config.yaml
n_kv_head: 6
rope_base: 10000.0
rope_fraction: 0.5
MLP neurons of a small language model. Each row is named by its layer, matrix (up: input weights; down: output weights) and neuron, and shows model dimensions 32-159. Each number is 128 + 24 x the weight over its row's rms, rounded and kept within 0 to 255. Numbers have three digits each.
Before each neuron's rows is what it responds to, as a language model described it from the Wikipedia text at the highest values.

Description: Commas, sometimes as or a colon, right after a completed noun phrase in running prose, such as a list item or place name: Fortran, / Campo, / regions,.
L2.up562:104095140148129165111119129106109145118118098132090107145107184147122131124143125103118115106101155107134112151161170153121081125099135170149140119108091127133177122130117132102137130131104138115131159127141143102097152114134116137082100153171142099127111126100139120154095100138137142110151148161102096095153115102118100116092167116154115148111138107064145150151148124149084172103108
L2.down562:129084113118144138140147126131119145118083105143123107137084184149112125121127124099114130100127171135151161158143175129110062128133152156177165120105104109078146132144103150113111124107122154074122124120148083132117142100130122127134127142140132145116116122115113131133109104146151127111117133157132102078150113114099097142108152084116113160139127120117117135144148165115082140103097

Description: Word-final pieces that complete a plural or quantity, mostly the plural "s" (types, versions, stages, cases, members), also several, some, more, two.
L5.up221:106106144159135117149129154140159148152108159135125119177115127097129101147158144180105122100117133110136091155113127130117106084139135128129152164122124138160183165151121113087111109129130133174125125146132131118129135145147118160126084105133123104158143078138124146126123122164173125139168139126107148103102158070097109099115108118122165127126146116106086133161146132121121094148109
L5.down221:142152143159068120061144101121119097107103094090102124125141152159103130147139158140110130148120094158149122122116144133127135174128138128127065126123106151105120115153147150124107127159113166115116138075141126106086158142092142107145169124123149097146149164163136098135134104135104122142106149137117137162144136178139123142072119119155091118158136102160138151100112106107127175147167

Description: Short pieces inside words split into several tokens, mostly "o" or "ur" after a first fragment, as in Illin-o-is, M-o-st, T-ur-bocharged.
L6.up433:149112162115129102134132129074141147115091130134117107134140133128087111143136139070157154094113122147153098153171168134122112156177122106119121149131127119146129101143115152106097166140124088119119106124109129134120113128124110079102156136094137180138113141114062155124134118151159082127120145132136141141124085124108118098125117140144124127143165140147112121124139138114147147152138
L6.down433:118101135118132061120109113145136083101128127108149171151128078104160152123155118099121104103079134150148146129152147065091156144148140087117160129109159139164149156102159107144091103112073105120120133162138126121120145157169140132085105122133118146113154144103096111130152142149136116145152121095160098154155163130132125155118120097152173141110146099153115148107093125134121146112161

Description: Short vowel-bearing word pieces right after a word's opening consonant piece in split words, e.g. Ch-es-s, c-red-ited, p-ri-est, Spacec-ra-ft.
L2.up508:124167122091134121095174131118166105127151164104213125152118069110110119140143130118170158108120159185126162096118138127094137115118127105161144177119211107140151107157119126123093132139170157153127141127144113143110145118122092133132114099138143108129148145142127093115108102134118097118132106122152144118123119119086122126076146125137167112133093172155142132139091094106138155153136
L2.down508:169103120090132158127144134158132127105145134100182126138092151115116141103111107108125151137142103126090149119162117158169091106174126070088071108107123154142127152143173150133135140133103126162136110153118118158132163182124160155094115205128110096154136132135119157044168126119117126139144106118120119126093118114119080090139141153138105139134136109142116121128136117118137122143099

Description: Short word pieces right after a word's first letters, such as the up in makeup and subgroup or the us in Australian, plus standalone in after verbs like found and opened.
L2.up427:120121116134074183120159127111113138109071136163150114104141136120161088139138165143125116100122117128158125085120138114135097160109135130104095128169094123180156153144162162170131115118088096143144122130101126147109133167163121088099145139135064153128128108121104136152154122144161161145143120087150147101146112095100131112150146143085118134158134130171114173162114134120106150108149
L2.down427:122113133131104157128142126111090152166065168158070134105114145130112124131121126132131126080166153113110109128102104125157113132143154083114162124114141149157144147156170090162133123116131120118097102105125104134131146141135152133166156078137150108073109128096153133068165104134151099127134129126162110128146074137139097109137135095127153136160168160107084115156169100150156106124102

Description: Final word pieces or short words completing a predicate after was, is, as, or a split stem: les-s, to-o, agre-ed, was complete, as a.
L6.up33:118121137127145116100039146130117134077182131161155164118118123121116145105103142135144117150106127096088091146152155113124104144159126165110103122131099117103149139139129169136133117124133122131156139107113131113163131133127146133116149093124076106173123140111140143157121110192197121093150132124125109089137139152158119127121080128101122142134138133132132111120185121105147163121135
L6.down33:141155145130128106130145123133129110134116154139094110143087117081118192120099093146148119108088080142094117156132092088145106132119129132099117097159120112165139106193121160102150133155126085161170091157102145151114109088084102081167118133187105138134165142139109130139154173112113152147141105124091087147105125133124146148092134115162105137138100158132138122107157133128140135119146

Description: Inner word pieces, often a vowel such as o, right after a capital R or another short fragment, as in R-o-yce, R-o-y, R-o-yal, pr-act-ices.
L2.up40:097120118108117129116133156128106135097148099162105120101124177135092113089099125162141128074148142132126117154179151090133111116133110110145120167160098094159107111135115135121126114164070111119140093103135154107167122097126099112154120148116129128128137107175085097142131114153149126144159163144123119168141138110074128178088145168173153184144115117161125086129137116137104134161122
L2.down40:124144113165140114159122162143133172131151165089100139092100105141128120181145133113124119154147079148143126147130110141109142080110124090142116140145132134150155114120141104095178079121146149136146077113120109127077116113145106160157120161114113156116071115121122119152119147142107150106145096078145110117175129096093111168117130127140104160127123155128111144137103164089082158106134

Description: Word fragments straight after a capital W, Th or Ch start, such as W-ho, Whi-s-pering and Th-re-e, plus table pipes after short cells like W or Hard.
L5.up665:134127126124109115098131135115105122141168125102103089088140107151150141132139100118157124117114175110107141120129131114106092128139138121094138158115143172101147112111047147107093124153142147105146122113095100130150179072113133126103125105126122126069104126129171119133111157132122175124080147134109128112078149117126123136147145143128157155139142155134065099144130142148104107099088
L5.down665:165163168091134163142097126143101154098116147140183123099094148124114123134113159155153150137106109165098116091152124126150107106119124093092130101126124148171135105130156123122194168110133129152116124152167148182116120118154109124142102131136110130153156147143108181084140119145120123091156117147118140139114143124102132149120093108068090101121080103099150119117132088122118127181126

Description: Commas, relative which/that, closing parentheses or semicolons right after a long noun phrase or name, e.g. "Park KLIA Sepang which", "Shin'ichirō),".
L5.up5:136085222118109098183123124081164120099124144131100157143121144113175153132127137143128147118118172128104149133100135097122143083122106143145104096123139169157117106100129115145170099115123071128159131168134125071100150152133133153122158158135139120112151129147121074162143144140173142159098085157113126153141141142088149118145120129128127152145117107131165120124123100133114112132165
L5.down5:143089152181104143181102100102106154105125110138117132155139155143121099112134111093120129103127137104152107158144110151138119129150161122138101152087130131144145108170071138131100109144125143096150146122140094073083118095124104122123139143133139120163104149142128111155130173116132118120097160090169144156129117131127106155109106110133151140154102146124170116143122138138136132117105

Description: Fires on the token " in", whether a standalone preposition (moved to Chicago in, in the year) or the prefix of a longer word (in-vestigate, in-cumbent, in-creased).
L6.up74:128140179130133129109159181094115080107141116141115149132114096099119114160102129123090096134104130123117162115149050117088086118131112118170108090161113129117109122125132130108167131144110113157107109109107102154146137152176114112103119137152140125122117095149126178080173123116130123130156106132158120156096153101084148142176145115158163168103118142124134154145130132111112077160119
L6.down74:168111111134114148095173110138161083108102123103124126130129129138128096129114146143092102128097165114129116085117132154167116130121172075145110128112177121151128092126150137140127123122104147143132099115145127084149133153142166142136098154136147170154122111094148088167147116134113136122146149131125111162106095144138152096157165094120073084128154110137098145124116117117146114133158

Description: Duration and time-period words, mostly after a number or "the following", such as years, year, months, during, sometime, in biographies and career tables.
L2.up99:124159111103149134128177094110077075115146097116123141175127128136072139161169117122106098095074116101102104136146118121139110096118131100112116135115181100126111131113151176123094116137140156138146111115094132124135155119151177133105124095110142130123112116115101085119136107120123151122153141108133130146125145147156107137147169111135155170148113158117074134115083129108148154157161
L2.down99:102155127112157150148114131129127102128151126129134138146099153183129159181136073120108127164127105140146134119150102103119108071111137145116093084104146142133140118119157139101087120136108121152096148125092130109130142090117134150135127118123075097120154173107156118102113124069128161173143111142144156092140102143133126151100165150111136150097129122133132106087180146145119144147142

Description: Partitive "of" after a number or quantifier such as "four of them", "one of the", "each of"; also weaker mid-word pieces like "il", "cu", "l" (Milwaukee, Silver, Circuit).
L5.up81:147136155122160110099101125139156118136173088129161086131117128120126094055141138167123158118133145146129162087155149132151120112122135121124157118135130112145150133119097131139157133161123128131088142163131100127087123161121145129118136115114126124109127118163085066138135128101139117143120099087079115145073166117117138151099118105095130159135155117080140120130128091148145107154119
L5.down81:131096080118183075159143125132136167140111118100116089105109132099133142143173157171122102068117127113121108132140105131126115128143084139138129069112162095153121136123123151142137157168109180157151113168116115102122123099145096170125145161171115160110116150158137141157087125092128121183124110120119104151108158153127087093137139127092109102163135125153138136174126111112154118145159

Description: Tokens that complete fixed phrases or split words, like of in one of, this in at this, more in two or more, and mid-word pieces (Jo-ne-s, va-ri-ety).
L6.up57:139071114125126129090120147132120099109115157141130141129098114107130170109169112150127117131126146188133153135148135084143134088108133101143150174103105120126175144114121118153160152126133100111136126099127117151110132144086115127122127102142146112123119159145115155131115160130124109148152107121104114134138137126117139118098085141128093125157150128143122114061125160161156098112083
L6.down57:149128197135146144096090127118137115106115150171097082152116151121123107139141118128163118135149164109142128110136112092138161122145142102162185151158160101166178098130098135101150108151125120106109164108153112147085141143118106151125110139187132141161144126118119082111103134145145109133135111098120100136112119095124116116094148124139139098094120169123118132138112123151112118183152

Description: Last piece of a first name or middle initial (with its period) when a surname follows, in credits, lists and tables: Wal-ter, T., Mc.
L6.up635:076133112133171128129109114098116119146097142127111161133112115154123096122128124193120166118179118145136143121157130120131103138105104146108150125125116148126109081141076106108110124167156136151156154121097106111138117100128094120146099106154181149123158128172098167154150162117095091099149062141109139099121166119134114115100119126114139165147111117121107118127107156113133150113114
L6.down635:087133124159122119106109097126117132102106125124146134127123080090097122137166123157116151141150125177130076119139106110119124114115160131157145097141117118127126098128096107112128118162163108131156140108112127091115130123109098141131092158191184142135123154153117131151156132126150098139117096122135100129127200119119118147133156152120157116128097145095120125141102151152148176132129

Description: Mid-word pieces, often adjective-building, as in political, cultural, educational, vi(tal); separately, bullets in infobox lists before Summer (DST) or Total.
L6.up300:140113103148152147142142103149118117113103172135099113149132173093105115133150128123130084144123126174131139113129086084077096139129124151183126091104088136134122101105099122161155146114107110112094114157151119163126116179111126102155129105091133126158146103115132181109124176133116110156145148114138144148127113106063131114133172158110086136117107146104121125130151136147130163103109
L6.down300:130135095073124119133149114104106083179117165086120112126139154106114102139177135079115081127144124123138096152145143147114116099128125147184110137129136131129133107114143169117140112199099108130126129142103150132146125157118091084137104131108125146162142123128126087125149150145124158194111121132141125187125142161144147144139117121114134167119128112122120100126102163104142102114152

Description: Final word-piece that completes a split word, such as the y in already, the s in less or re-sponse, and ly in easily.
L5.up429:166105169118137132113114126127140137118148086143109107122092199103126153096090156140109119187107158102110134120117153156116097160141122103118158127124099144117118136120185145121124136172118127160151110113152133154150131125161144132092114134098103125130132093082120171116130135151156122092105140167172150148125138151103155116091156139136172107135138086153149159139163146097158098118175
L5.down429:101134160171127106104129109110113140153143112144116118145127082094155110141141100140163126129094092135104099106119089140110160132127123124134091127125134140147142092135117130102119119120132116118148143105127154140101160127160129134147120136120188136158143108146142099120104160106140111145148086110127096099127140154157105129117130169161133128119125158151156109130119125141096146167112

Description: First pieces of personal names, mostly given names or the Mc prefix in sports and election tables (Michael, Charles, Mc); weaker hits on compass words and coordinate prime marks.
L2.up415:106116134132153114150162090105103137142083133107116124129121050147125122118171134143154139155186152138137121104116150140150106151134124154118101145139085177137151140147121150153139150079126124110153126122085115125140127129152125111118110107145173126122133102139140132155114161094126124102186084143132101092167169175133107151157126143087151132103128109088147114086101152178146137076154
L2.down415:091145110128134128139138127105116115121129106136149124110140071134144128091142108136140149147179115137138121110168145156119132150137136098050142107112112114139116083126127142184135130120151130126138116123134131120087097134089127118131114126108138147112138157074156148156099168123114093166194138149120148115135152100134121149130120099113121146112132129120136096125094087183147140100148

Description: The token "in" in any use: location or time preposition, the inch abbreviation, word-start pieces (individual, inning), and occasionally "on"/"and".
L5.up261:117151121137139123131154131133142072126130145156143148127146116128155117119173113138068128130132157070097124100135137142097124142184143096127163113119202141131131158092125134088127115117121157175108129137161117144073133173094063141109082154145074148123110120161127162128142136114137103148144143114106120119145111127128151143093131090109144168151147061130116107145094142138103115179132
L5.down261:119138130144127128106127152140130120139129171135144117137106126148127137144174143119115084114078149128138146179095108100106084099104165096135127115117150134157110130064142066128159105129148143130155115128127125158140165152110128112125100129143079193161112123113126143129142116115109160148130125125102150211147094147152138113156142144138115153115131133124100140132115116156137097111131

Description: Short second pieces inside words split into tiny tokens, after a one- or two-letter start, as in hy-d-raulic, fur-th-er, Ch-and-ler, B-ud-dhist.
L6.up695:107123104104119152105127141137120154107121148127127095092157125125164111128131137152155126137094066155130127117141147111099142162170100123125078126099129147146135163134073114128124171160135186110146124148115091140127161150120149149104127154115070096096166135109106154117165126123133153119146125166149155146101121123106149116175116101111112138154070149123151079121133145143140084122113
L6.down695:126149108127120178139097083141125120142180139142106105125130110146152138100104135097171136143112133107126158128122143124148141116142118137104122109151181164113126154159121142151171115153103102161113138113126152114126147141122104122101134122144127174125092151116132136110160103079140127130130095175116167150155105100127203112092138108140147132107135133104128153110147065103151110105067

Description: Fires on tokens inside stock Wikipedia data templates, mostly census units and percents (the s of sq mi, % after 100.0), plus decimals and table column headers.
L5.up714:156161129104128096137119109170134136153156178098126140103133147109150123107170122121142104090169132115144133120129079099146163142135128130121156145101146110130134153083136122140109086098116130131137150114091123139130163128130138164122179120152112163151144120100119135154141206137122121131118118139161135145089086152129065063097181155103139138089162111087125162117107144131099127138108
L5.down714:152127128153119129142127114091111096168124122096112105111128124144113120167143079114145139116108120126178109147091123101101162151139144152167131112131118129147147149096090105166151098128148169117111074104108120101130146159127111154107144106131145122121153140134126148145110128093085131120121143107169215166136109153111159130132125122134160101189146133157133132115122148069150149085095

Description: Word-piece fragments in the middle of proper names, often foreign or unusual ones (Hah-n, Lid-z-bark, Trin-id-ad), plus prepositions right before place names (west of, died in).
L6.up101:142150099116096096131130106163114093135142128131112136156102140089123117115141155143105130120110124128103141177147140093122148128160075115134126164154085118135075098111132135111095166103160155087124127142151105143113161145105122114106151129151168127090109165116114120091105149126089094135147134095102098122129112120168093158106169129142099125132098100182088114164102136165130097150118
L6.down101:135137170106167137117138170110085118089158133130127154112163124105094098127150128115122130132122109096119168137111125182146117102130192101097151085132100110134100127117152126138177101103122143133164138130096119140152135139117159155098073110152125152125132099130124141156114129113092131087103108131153120119116157127122143130121106156135150109170124148109133137114087167117121104092131

Description: Highly predictable next pieces: table row-opening pipes after line breaks, word-ending suffixes (appoint-ed, easil-y, dar-k), and census boilerplate (married, years, sq mi).
L5.up622:165138104173146146075114139120119126107135142149133150085115137102148153107099144142131143142139131111134121136175157129130107121122135167124116147107118134065149166136088142098130115156166140186117091151109115079169138131127098102105110108161118153063088167122122140123153135135154138124124148147156081136120116093121135099100113152123133090130176120158109103124118117101114120167134
L5.down622:136187135110145099178148151138154114134142133123090163121129141148128126165128167111132056149133129116123118121113139145116100145108147158125132136118112134100127136131134107151144099141133157147152147052129164117165104098109126130160093104117180148142144138134087129142134116182136123133097135149127156139091121110172092119132083166158144148113124124158131115153164109094101138142169

Description: Short word-piece continuations right after a word's first fragment, such as ar in E-ar-ly or T-ar-get and ed in state-d, plus periods after abbreviations like Mrs. or e.g.
L5.up691:129147106147154128109115123150134123076124123108142145117101118145117104130144142126086160151152139134131091110122149098115116095181100142142145072152137133113130128126075115119121123137120136158147113134130105108148137144137130129149174106130132166075151103167075111141125107093066141163135116115134174172150146133136122146129126128140154123112095087142140137097141149121125131098138
L5.down691:101152102101157127128107086161133107156125145108133074178141139112162141092093112149167155114176107195141123137096156099117165107086126139120118111111088162097126101128145096095110127132126110143151168095099151111096152130128138091150119114160163134134109130138110113131135126093144107079129124110141087144143123149119132119140096113109129152137105123134100135111125143118113117141128

Description: Mid-word pieces of degree or comparative words such as furth-er, long-er, les-s-er, and standalone "more"/"most" after "was"/"is"; also "(" and "dex" in infobox unit lists.
L6.up384:140117129141149105178134141140142130114131153129125158123118165134157140119123128125077113175100183135115131119131119103117120122138119158111075142127113169122189145135138153185121105126097123099164101117149157112118120122072131124093161152132122152145112151130115131130128131135140107119122122169159135130142100187156136081125139110152082143161118139142125144099139116107122129149147
L6.down384:090101171140130157151121125122097100131128123146106160094116117101113093091132114131135127133103071118143121101105098156131151107161166155110159113104099100159130112168120100150142125114154097125165119143107128148132137148115140127108094167066131140099136131078152141096125123136122167123147117140151135152146161100125124117123131148129167140141077089136162072122166151168120128137137

Description: Tokens that finish a word or set phrase: plural -s (troops, statements), "re" in there or you're, time or years after more, the, or "over 20".
L6.up609:124114131119118104120136117123128115104077126125111169167130138142156138153153175133139137156138109152124077108162121161140119114147083123112131115129156137160093175102134115075158149127110110150127121141145126115121143108103115094103133152102085106137111156152118106146101138115118129126188140177153119133117155136156144099095126124146119146120142125084126091152155119100167095138172
L6.down609:123104155161096141102130126108112122132117115143130125157155106185149140123124116108176127173130085106152148112157107065118114114093186092128113145132099160122130112138123093171141156139159134119160162145155097145074120096125131175098085103144151119127115115147109156110120116121147128117164108107115121095136141155167127160122129146157151142108123105137122152114137123142091122184158

Description: Mostly the preposition "to" after verbs (moved to, named to, dedicated to), also year endings after "19" (1960, 1968) and sentence-final periods.
L2.up153:144119136155117129119123103099100113137135144110108157134146134117130123132138109162151127189145094153106148162085131113098088166134171109101135105118168138097128108128118092132121102131152127133151123164134120118110181112120103100122146112152143091143118162102099112130155128151127135157121096105144095139135112121125122170164145095099130088128169107139104096185152126083140128145133
L2.down153:098109132152126135124129101080120125137121106111143141146129127166133163077100143145139133153096140162072158140149155178103143118117119095161103137149140114096091105125103148153131110130096137120119130141143162157159151107118147181106138133159125114133139140118131091140141111128110151130094139137110134112171086090104151118120152125083108146136158073124130095133132131118200149122115

Description: Mainly the word public, or the stem publ-, in public library, publicist, publicity and publicly; more weakly other common modifiers or stems before a noun or suffix, such as business(man), long(-term) and large(st).
L2.up332:132133086104108126115188138070121101142116125127141123155105141139164132125120124154125121131121140101146173139106145064130149141121117152143127117121123098103106145145138127144185121151112093123122117147156174155170124121149166123102116136107127108144122136195138162158158114146094114089139064078139138143158118150102128154123152128113123135096108151142117092177152107154148137150140
L2.down332:106114146094137120151164141064114125122112162123100145150115171145123149142121174116143111115122118161148168145130152083151127101122081113136125109111137115131105116141124119131145122099126138176093120162111138175149156129120101125114116117114144131138119152129110161147154117141139126107088148140125128183191115128099168138118142153125116139131103120111135125205120160133183124095143

Description: Mainly "is"/"was" right after a bolded subject plus parenthetical dates or native spelling in lead sentences, e.g. "(born 1975) is a"; weaker on scattered word fragments.
L5.up560:125125108127122111132110135124126117138102152126139105149142158145125133104113130109140103152115127166119108121153139122109107131133115145155119116108132108121103096150154087168122141142123154153149087154121095139110075107095156133125113126149154141110096151162130123086157127125127144123113129087119128121146160158144111186095100119150156177118099155116120094127126131125152140125134
L5.down560:114131125128131114092136118098142162094113110137142110108112125121184142127145168127146142123150112114147110141110135136100057089097111127155149124149218171145171110106098110172157156142091146128104077090130135149120140110142158157111093126108116162128121127119138157108158100133160157160136117148154104145109109115184148134132113115128141117098144131140136115147120117109159145147143

Description: Word stems likely to continue with a suffix or compound, mostly adjectives like close(ly), long(-term), short(comings), plus fragments like g-row-ing, cens-us.
L2.up405:091171115144169160117100160133080136102135151126170145135139149120126146107131110133140134135139124100099109151095093147146119116153169126136122149163084154060169163119127128158102149133121115149136157152073103121146150141143126106110138128119130127143116138107133149141122114097176121084133140126080141145139113095099086129122139146149131171114108128094106100119173109145117091134158
L2.down405:125153094134167112162171146155137112151158113189107181118131102137118108119132085165127130138127145065164145116104154106113141131126137123144127116119060173132123100092127166084105161134140120123137147130137141129164151108140106157124128149114096177134142061135139129118092159114145118120135112098111123162113152119117128082167122137108138114124117164150125092114164118138148141102125

Description: Commas, and sometimes "and", "to" or "as", that end a completed phrase before the sentence continues, e.g. "for plastic, and", "in New Orleans, earning", "as well as".
L6.up170:107103174128109136126123141090099113166131105132158133150126154091133129160118147153136124106119133143108130170171125148099166153150117071114114134176101144168147123145111147127096137130132121106142137155133094118168129177145105152167166147113143103125121107107144143118135125137148124135120133152141081106115098109086174118131121127112157127133125143084159122109149112139125119105163
L6.down170:164093110115131163109150107088144109121154157121144119075110120118118071121155088132129113164098137136108125164108192109092155107142102147152053151129116171103164114137094147124098152115175124104132098127147124118128115094124112113158130171142145111140132137095109108140120123148143108140123142114102104101157143159148098134148124131143130122122106139109158130121130092150128159109180

Description: Equals-sign heading markers in wiki text, chiefly the closing = after an article title and opening ==/=== before section names; also "un" inside words like council, guns.
L2.up25:119095175121163178113105139153187132094176114107095123152117136121131168152133148110129132125120117116137158102138122126107144154156098140161095102132123075120138108152105151183146164121095146124137131150165122116135137101127100099075114129125092080118115124124126150168136145137150082110128121146120101134155148166125144109114110099127129096130114116098106094145127107147166085109143
L2.down25:143119141129079150112068114131129094111157075105169124168107127105131167116166078122149145129133106105112144137163113166133162125130157157173131111106119134126102120154127181156149130115127127138170179172101141110140136116134118096119114106120114103110083125117108186147122145150142061105097141144126151129127134134137140109088152159139144072124145114160136111142102128145140111108124

Description: Second word piece inside words broken into short odd fragments, mostly names and common words, e.g. Ni-cho-las, a-ver-aged, ne-ce-ssary, W-o-ody.
L5.up482:109173119091122109152144144063159097080129124078138121156116136143170101089155163099128125118125085107156149153135178141110128161146096123114149169123118137156121160117128176125146115090114119108124145120118110130129107070130153104133122100120135103087150157099083135150145140079132119125132194178151113153148091134171108144091107127112129139137137127148137074133158116114131125141145
L5.down482:145130157099086102146097128123155119156094127116174094136105120142128148137155114101145098122146126126147101147139137145105104093162117121127154148083114187153166132138150127097104150127093168129093115154088140141123115156181137117115117083120126160152119125125098124065130117079147129128139144113149167171147122094116100112119128118155140142116138131166141128139141165089136097087145

Description: Three groups: middle pieces of split words (fra-g-rance, no-minated, Wil-li-am), closing = of title headings, and is/was after a lead-sentence subject.
L6.up601:162155154108118118137102130117122107085128143157130128122133129144129148107139137100167127123116143155146085082185128141128124150091115148180149151151151167156111103130140139213126148083152142154149131150133128116123131169179124129101076151128112155133123125147092129081128145100114106117114137059139104127146118135122172124067115129127144136076142064156130069127157133138119108128161
L6.down601:148155154127167137104099155143151160134130142126141119137117121153181113144120092082157115184110127112095100148122151161114170097149080107086105124130117130087116111097138110114129104126097135175149073177159101128161116133144229126141143145164109137148126126146127121109088124131160127125113098142139116150120136149147141118171146162111141100121150109164095155124163162122115152130115

Description: Degree and quantity words such as much, very, most, more and some before an adjective or noun, plus == opening a Wikipedia section heading.
L2.up93:104164123105112178084156110140140118138171154148098151149106156112139108164102142136189130131120136140129079168136137131151113126185151115139115109152140108163154095148145149100089122137130128171162094129115097147142157115103134182157133129105135127087111169156069144147129134112161169117118122133148132121156130137147146149101100140087102123118137135128124124080145155118120124146182
L2.down93:163143129135143135128114127154120123132163107176172104129106144140165123154123120142152117112104148096167090136131128125158094125136108136099141136173127115147166132132157116120117115183125138145131076121162100117089151122126119174135133107089137132115096114136088152128096147119139109142092127141168115080109115145161133112081120128091164099117119167105131093097145151151121111127153

Description: The token to, both the preposition or infinitive marker (likely to, able to, akin to) and the word-start piece in top, torn, tournament; also t-pieces inside words such as featuring, furniture, flutist.
L6.up199:145129158136115080103145116122102098119116135131073115092133154102132161116149093080116087103144106114136130117142150145173139166161143148145115127125146130109171078152119137087120131119107137187087113124146161137132110163189098107168162137134115159125175154133149120138119112155146146076116129128152120143158087127093149159139118113148138133164138148146113100124125147117196113111139
L6.down199:124114125130112066088150132140111137142124147124121144124108153129160122130103114107125143125123119119109081160124137133143109161164106107105107132084163173153123071132124104062122180129114053130105103150139131129140114131140149109169156144085157107127139152121152115127159146137147103147125143196121129105143104140127137142157146093111127125143161137140149151108125169156129160147118

Description: Apostrophe tokens, mostly possessive 's after a name or noun (Sotheby's, India's, Ministers'), also D'Urso; sometimes mid-word pieces like "we" in Between.
L2.up330:177098134130117143111139101096098120113136092152098141114137069161138119147119112116145156139113130150123161101128123110129136150115084183115158133142134134071069111144113075133100151144124166125144129133164103104126132086132174155136148116095123172128117168105097112130091139191138132151173093089127096084154168133137115133127135132116150121147134123154081103127120126122151079103113
L2.down330:133127133157135100105159131092106128134112122166142116132125114153097125108082136130119119146109125123125180124118131152117117151146088127142125126145134129128101156114108163116087150138090163071129107139125095125107118129132098136127161148164161130123146162125136116135118109186071145169172100113164101093196131107126099129154140148133129093117090157107114159144144125107113104129123

Description: Word-piece fragments in the middle of proper names, usually foreign personal names in tables and credit lists, such as Dz-in-tra, Nie-z-nański, Christ-ch-urch.
L5.up273:114125136109143121125141132150118107137144165141139135135120121120144130136143108133159157159135100124092132126118148108107108133107116109119105114171142112115102139128117119119084143119164146173126182092122103129113155140124098121114191122153137131125112147159149132107126123109085051136145144164117110142148135147153123135109092117131174161145140109181078112147159134093109127085147
L5.down273:114125127130122144120155123169145134116144126147144126168087178117121149130132158116133101143176146085126143145158130127143140093107125141116110158112138155102101122082174105132165144083119112100134108147112139104138141155098144124133122117148139144122124121092152149138158146135137115082078087106123117105111100123098176133150097122092175130150096145131145141146135132111135086110138